Weights of a small transformer language model.
Architecture: RMSNorm before each block, rotary positions, biases, untied embeddings, normalized queries and keys.
Training: a variant of Muon for these matrices, 356M tokens, 5286 steps.
MLP neurons of a small language model. Each row is named by its layer, matrix (gate and up: input weights) and neuron, and shows model dimensions 128-255. Each number is 500 + 40 x the weight over its row's rms, rounded and kept within 0 to 999. Numbers have three digits each. A neuron's up and down rows have the sign that makes its largest values positive.
A block is one neuron, or neurons of one layer that tend to fire together. Before each block is what it responds to, as a language model described it from the Wikipedia text at the highest values.

Responds to: A lone initial L or l (sometimes g/G) token beginning a word split into pieces, e.g. l-ack, L-ucky, l-ogic, g-aining.
L10.gate59:493513416532481521477530530468460491507478497558486504543492541519469551487506435550503481534452540514513490511455474484548510443549530494465459483460517518538472523511489482597500535504454496439511513554482494448496501451520564489430522505583485478519491456478468507474459531562427434585511577440473463567546541571462520577507499524567515553453499447553584471515428488439437529491537
L10.up59:479481473459477509528559477545523559455416464489525489537503541495514548520486459429528533536514562574499464510458502486488505466495490459487536458471514506510512534549493530510520411510467551495464475504425542555537545524506559490526530456499515475450487501505575514573539492526546589528552471486534435452415518485444495503488511442519529599508577505542513508425535476562624544436454
L10.gate71:569491465493439433561515520541554593557479519433502484546463552526545523515524500494525536503526482582455484493485581424531550451505519469472511563502505504478475510512464495449529417512554557535500457561493478473519436481478481565516495542573431527504529526464513511540506553572541525547573514505454497457472520518550406511565512485503487410503513495473574538553513495500542477513457
L10.up71:487490520475472485522505453546498525513500508475490471539539484419493520569508516545444532465577450467500459523518583582514506499527439423519555462552444418489503457515500544521538504456487432485485508585482473588477597565530446435477503484533528494558377456437483464522578526487499530539448480474492432501374501471492472520468506488472481500490447468491505525581471454496520469496462
L10.gate115:514491558460458501488536555537522467532409541535485525531519454509528481528485447450496532514478554484495507431459491458524492496455532544481490547503462486497521508464498525536498470559540477503491469468604562488542518506460500530488508498495505511462527491522537427604474510501469506525491493431482494485516460492507453606548460484554527570482492453541509501489525481487525422497392
L10.up115:472473507437470545539495460458525489480456538531553489442477508510512432482504453463457502527461520489552548478473562521562447515455556397498483513566473465494530533559404536478512506536435508474571524498488555419526512428500561495521486536523475544503480607483509501591518526501490503486470455521498476543475484504522515497461514507530475564454497481539436489509460521504515458426533
L10.gate129:532453500518519486558512464507521495494541481525537524517461517565468519488464454495485490517492495463544525481503439401452554487514476493487455357537500489514467484532579508516589495479522526517596533498506468504491470566430466491485537492459516574494522564484468514464473510536511521495463569520516499470489473502485543507419473450505496507590476485451473515492461451503504521488464
L10.up129:549450441446456532502559464557553464518573525463496458559511504539420475452466490440531429517420546494497446496504493494532500465521472493495497413544488451525463484531512498442468509495500518442589509588515504544493465538421562500489553517535422499445532523518482498499516473400484485500483518550485509511542613490544494521442506480511544555591496517571473549516402439472451518453476
L10.gate160:528534511452526493474514456519455546521567576510511456486515504510476508538498432468574489527498493511481523461451565469556509535561532550537518445480517523411560456481544464543472551513439469469486505584442528523516500483462507548466469496505513517566468455418490501523511479534538578485563537536520535537513540459546475470521509495514501455501496512471494556496489562530446490470548
L10.up160:462531467499510553501557499531549488474548556492472544556528497535487410550431520491554525548534560509493488480480478572551524499498493481572453572520491551525512579465508583565532542503476562537546533477530507516488467504538524505450533468527487488525501448500523553483527479503461541527486542537470443503478575520445516576492551488491490535535527502517500525502493424544508420494501
L10.gate178:542517463510599453422491468507532481511461512498487484564515480482506510509603554528580484530422606501522513492513511536465513518538451383489518546453501466466461554516526510496543488499482481515494479510531564471501511550456534511445483426494532453475526483409517496463480434502512449484561497500536485502520553529552556466506517475502524485491503545416536506544554427511546533514488
L10.up178:528497466493507480540517482513418438496517535539459454583479573479455567458543570502513468574521523492480536529464516456511507479544444525498481520460488462454502515525561485470436474519385527586465412465531520532587444530488537519549490491517489471471526521445497582557490522495453527525554542507537490521565448580486543571512547469521560465482522480447478525474497474480430445556500
L10.gate182:523580523422491507500501502550505497413487553495513464489535487489422531523500505464489477491500507499470550447497465544523429565478456503522435467475524516479503460526482504488454494479559457513415546518489501482563456527561531503458511470472506461428545425438550522426530547452428536590456520545575537502499491460433578532458480526469450539535450479563525512441509473516548516524554
L10.up182:507534513517460503535544584555501546484490547450509467499494452482471454504428548503424492523550531465562459514493511481437473495459490502466500508522480537525456495524424517509516459523457549499487570503518535572532454478502505502467533516580478506592578457485567532523534449504486414470477452459460472498546501433495524494544496554530531527508505487489475457498524474462527438516398
L10.gate234:494480532474492527519504603517512500497504455527461520498467470529457566555498449495524503432546483468476449496453529504479504471513501446548491531463525457478536476457469491441514510433472538460475503489438518477554487512480578447595474467532579542514491428544494543574495525513417434440478541532539485441430498487494391476509473549512484478432513539491481498465542493594506534480530
L10.up234:561524489549553451530517501412501502581455555522501474456542470545482487578529435520518532492520504467488474562536510450510499545487466408426482530556470456482491454491517393484533490520526472510545494454545469432467512441513504482574516491507542505534476521568482579522498513452533451497469462530541548526493464504484514497508542506491462489510522527452428556512546525510545544473461
L10.gate350:503503476517526557554525543541472522532485488572465481547509554536513521604546507462504502576526537574565474487470498454413533480489533516492517562495546461484585528476452466507498514424546403475488526530458589568483441507486491473533489515471454555504490567539541486553489496546506476471524471501491499477465561524478494502497522457530555494498468491540590577534481537448447486545483
L10.up350:509496522445498508542498535549469513575535489506476456473427515520488527519378477529503477485419503579494520439440456567481549500505595402470558465476498557520531432423462471533491477427468543461492498454517486589588495522471529507501538616567497530533441519525573507521515473470433533522510513541477487545523469461462504512480546464506545496527566395483427513484496483469488484576543
L10.gate384:501537501451495518461512573474507461554456509521512551444476566431462560492454472484478440480434514528543451553520548506528517548566631499525544440540481463549472432489572530487439575533491464499546562516489494495486484463512512622534483533491463466494466479501495515444572567539502464521511485470459530571536439564526428499570516512465477576517445515577429572514539477483439501515472
L10.up384:501477561501465509521515521510525492438452518501498537471500513488538516543510549540467500435535483515431513472523493486522517581608535525491472490540516454563534554501538459475484493447547469490501507509463536478498571476486554506424524546521525370512449533554524522485506526513448483526435484465459448503448539455464444506521550496509553547496529488472519534453516501566561447480552
L10.gate416:591496553517472468455487530480467563515447427471472560515511431512502468433524459554544501528572539552478487466506548529501500521583504479481504546489462515531490523442519553503461471479598508500464531523475540534500455550531513486541497480494470528485435480504513484465554452567458529458515433476492456540540604479508428453458509464487450534492483509507480474492526566550552494525526
L10.up416:554511461533421470464536565523446469455530476481528522520455497537523554553495529591489506504449538517520494531509504464443485404507493481539518510523507473522411459524499460432494483475514500500567425489483471514495480631470538523436529513525489486444574541508480529493565525488513483535585559527511452524553426437507457543498502464554513463486467592476441530503531471466540513532505
L10.gate430:548428492504532471520527471534486503484503497492529495486457529479446490482501498527519505508559510527483507463467530522534403447517490546353565480485516469575434566519458478497374533523560536497479514463479513562495517506496489463470473490487550481588451535481578469473468508507494575565528416530508468527541567499497437485518489610557424528538472539505506462447490554477522477492437
L10.up430:561526549509467501471492459508500470561435566451508562579487481439535512511476447547575453529468551542583478502410488480479434485494424452471520467465469449570521537520513456436536533453485432475521524472530481492493613424433503472495461497490502510513539514489443544552531555484486494521495379515444497481588515524482483547471520461519489495477523493511504582582438504521530543509517
L10.gate476:570506478568508479516505484506487472541510446478496527471537533560564536497512442493506508467477507519564518445429434497487465474579554489487545463500550469538483488530493481523496416487473577503522501564532508439493507490424480535456559504506507458527548580541502502496535408544500596476553470578516460514537489470499540432525489464540415502486457471536573510473537550533408447466459
L10.up476:494460479547517575538509482512530422581518528440534525501529549573545482572548549515503562524544536413481492502492504437552474494512557540501488602503459469424508527491440464514521507478488473494553437470517435502536498579556483554443495493585512531518503549490523556466509435473476405554453459453499474496525440504492487535521474455515474490494510449555473570556462536497479503481464
L10.gate599:486527499537510388442505530530459536464465494513441504516425530506592497522491536460542564477519547532457494473522501491564489454458490468518532549513494568426532478496478469476569490512562548471508532518443469435534508461514572540479560485567483480504481536558526438488524509476492479470521410534508469580524486521521498539532568478388484501456483516511548500490504510520487489554484
L10.up599:523524581491439472445472493526520502467507566481505412485523480552482484518438511447505504492527522499509514497479514516530492460490525496489548439592440582509538526494489474532449521466472510452493591443475482555471519505497506510486494510567471474570552528452559572525471491536518455591524531507520542497485476445475468568524603538429430436419482468506547492475498509436532543480526
L10.gate603:508477566507563510494521531435477481464474470477463489514517536497535446490499501548519589495486590467460528474487497454539552490447555524529505523457516549502512537554467570544567496589440539532489485514391487509477552463527488393563460460536531533578491432521503539439461419510440546464472470457510525479481580493556506559477540513490491527530451519442489483468487434506558519480528
L10.up603:500512458497516587581510521490545530550473525514456505495457501523507529527464490555537468499528453533427482515501527547534480466492436502537528529499510442511445433557529499503475484525492485476474431456494554529521434580516473466486531501512574451518509460602471581468589487466439366481451538552492488519438495457549501523557551543510552535571493488460562465572449542464480522507339
L10.gate693:411482595510480513477517456520496516502502491563499536553472492467480522461501503529460510468478540446523459486449563615483520515453502489425499492437505586487497552517450450539529440497497502463411473559482430473534510496476552486549554499523551452457479537460464587530482530499552583481537550492481487495456464535506416452534556476519521539488490431525424536529539512529473438500488
L10.up693:528475451549419516477518433473546516456537505464494520454499563482495554583534452486483550443518434493482525490483518545475555481497534449509538472518505511550480526513560553538523490465482462509445527584475558493490543555510456518526431510526444490548585525470498481494489540456538501441519511543493490514527511464467559523543444498472438587495490445510586486573531504436484522492441

Responds to: Mid-word pieces right after an opening letter such as p or b (p-ull, p-os-itive, Balb-o), plus closing == heading marks, newlines and |---| table rules.
L3.gate240:514455530496477499475481497465520413433471514579516499493495497523529506483443492427434505542505484461446515558486545530565455467573494504588516524505482525524529506511454423530516514465421464458537473527417503485528454486510507572536533458516437525523519436516532542503487565492464585488494457434501539520508426479500503472497526472500516488444479431542501449471481481485445491522521
L3.up240:519478454512468466524453535515514567558464502458493501543465481534559554509502510490428492540473501445557558513511512476493511424584484543438540468437479558540548520548561515574454558504496513539532459471487545501541531440440522475487531469511462481541465535466516531489466444458486525512510484535538393472413514524503537510441530560514549526484472583497506523493529535441475506532473
L3.gate266:481467564523484540473573521521474532489518541461534490490461509500556428432559515480442504471550491450442500488544463550560478531529490514497510472465529518481574492421476469506435530460510499546470477467561499531548421543478405478463513467518472520524577504503525554515481508445496526503474454495475523507459469488531531495507535566440527525482537434484479411490408452525565521481552
L3.up266:485518476592485461478523508593459498522474511494541541480513484534547515555624523438541519476475440474471386476485440470442502474474490503449496499553480463528542522420523445448477433499524500559493459451496421538539584602508468427445525425501496493537496595525502500488543529514496483480461432518549450435494483437541433481526435547501522523534491531566495476429462497460530486488565
L3.gate455:528488468498492475582523503560429533537513522480504454497409543568558530526484486515465545469555490368524527500454501535527468549485478475511402576521394484547498484487582464478427496491495456482493409499486540532542535566524481497481513458515435495512515548540495477484419466470466511445454544527472532554482486452534493459489551518486505501500468516442475497491478483536514518517419
L3.up455:463496521504537512493509488527464520492482520507528508508509507512546490537532493487465491521513449448506554497488565540462479434429508407520439518480547548586445529485513471505502444478455483498541535393447515444492508566594489502497460498450507488542494530495577541475490445447510466479519553476559490506507529511511480527500465545519592528533555544452480404495500551540529525540501
L3.gate567:533446505458440531503523456469547510554512511505494460482504473530457502544524492444432419509517533454584477484487482535547449489478560498493516525563557466503478460487515523524406484521476516546506496527553515495615483505532514524450497481463460515437530503534568505463507497508482533487489529439466448457428549501487553451488562464343575540487471524487455490502494590483455514538500
L3.up567:549446474508499517442504529546542466519517428556481524505515484529460476442503506491476530553528375482486514500508483552557524493521537476503518522496579501418459458469520488442457548556506517507444485557523485420589519457493479464489467500462501507456535520470579512531482488407524565470452537493494512517463502484460445471480564545451497420563579511437560433541553516543518416551489

Responds to: Word-piece tokens like ro, re, l, ok that directly follow an initial p/P or sp fragment, as in p-ro-bably, multip-l-ayer, sp-ok-e.
L3.gate138:522579486479446480432487450523469541529508557490483541501520531486567576494526463452532444558574470520470473500500549486523528455514459528502515524484560500495481493486520521456486529471486491518478423475431582460470526474529531439505501548556497459562486535468481570501505473539560537508482476561531451488516525481428507462580455494534565503518533516475507545507529540473463504550447
L3.up138:517397491514589561475554525548444445506455512518555482516514518587477555495582475485510495503510624496465514546443403526466500465529499550464512540591477494499529521536543475394496480509493468536482511487465500501441505523479529509500586517580485518497556478473510461506429503535545466560538520443493444410510560480489516524503478478425488438475548527505500515561499506541528518417469
L3.gate596:503499493506476514517467510543524490602509466471575528553454478464559615470507509473492458439498509475512497550486535564448507539503549550530512529577427514499499575519510423519452542558476548439478512554438480476492482499579531462451548465471538558478495562471486478533459469505469452484545449475508419549486476497456504508434485526492495498501533478498568522493453507526467523474467
L3.up596:487507487488529552526518546486568536464535467479539487457504546515425482527514593473516477438546554505537486542505505552503512460513458501525414497467485539448463506462526458443427512535568518402523507504479484484492524450465456493507513488544456508560520518486476473571453486483580544576513486569434483553550502572551476452548461494500462495507469574495438512544467473475458589573485
L3.gate597:579480549585511552455570515451505463499480484462553473452521536465469443532518427490471476537542558483469539498528539426503482480560394469510462521455476520517568491419496489504453462485478487500502413543489502491543558535530424453522511497529470557475477443533484409459418474464503470509476529465443507437509513541481502447605453573523465475526494510488474543503528499493476496533462
L3.up597:568479502559534522508518480506561499561550373502472512527523583492421494540419497546552477480466532552467501477470519516516499498516532545553488512497469496470437440552502515488553503524524473510494587469516563502500517470529495526461473512462552422466530472452496541485507507466489584496475550513551544524515567502547568427468440550448453503492465449485509499446566501515570536513488
L3.gate645:482484517524496450459500469492475525379543485558471528543580544533475531536507487497563513451504577500493486548474495585520516504518436496559559591494482526524440529497553571528433498493467401562481505595475460468491537466581530499482568464505520548461538460553483488467487458500500411518459465495439511573485538510483525526536497461517495559471517600484518497571427505529487523482456
L3.up645:449432520517463499461541512499534460524495531478484528498503562549474516512518528506522537466460477500516459518544500471533472538464488531566489528531520457532404490493538549575469411508540490545528519524473513496481534413532467541499546521470556537473461507501477494546497479508490499555548449528520505569512516461512585542501465467474493522496464508487575527478469504570594567514516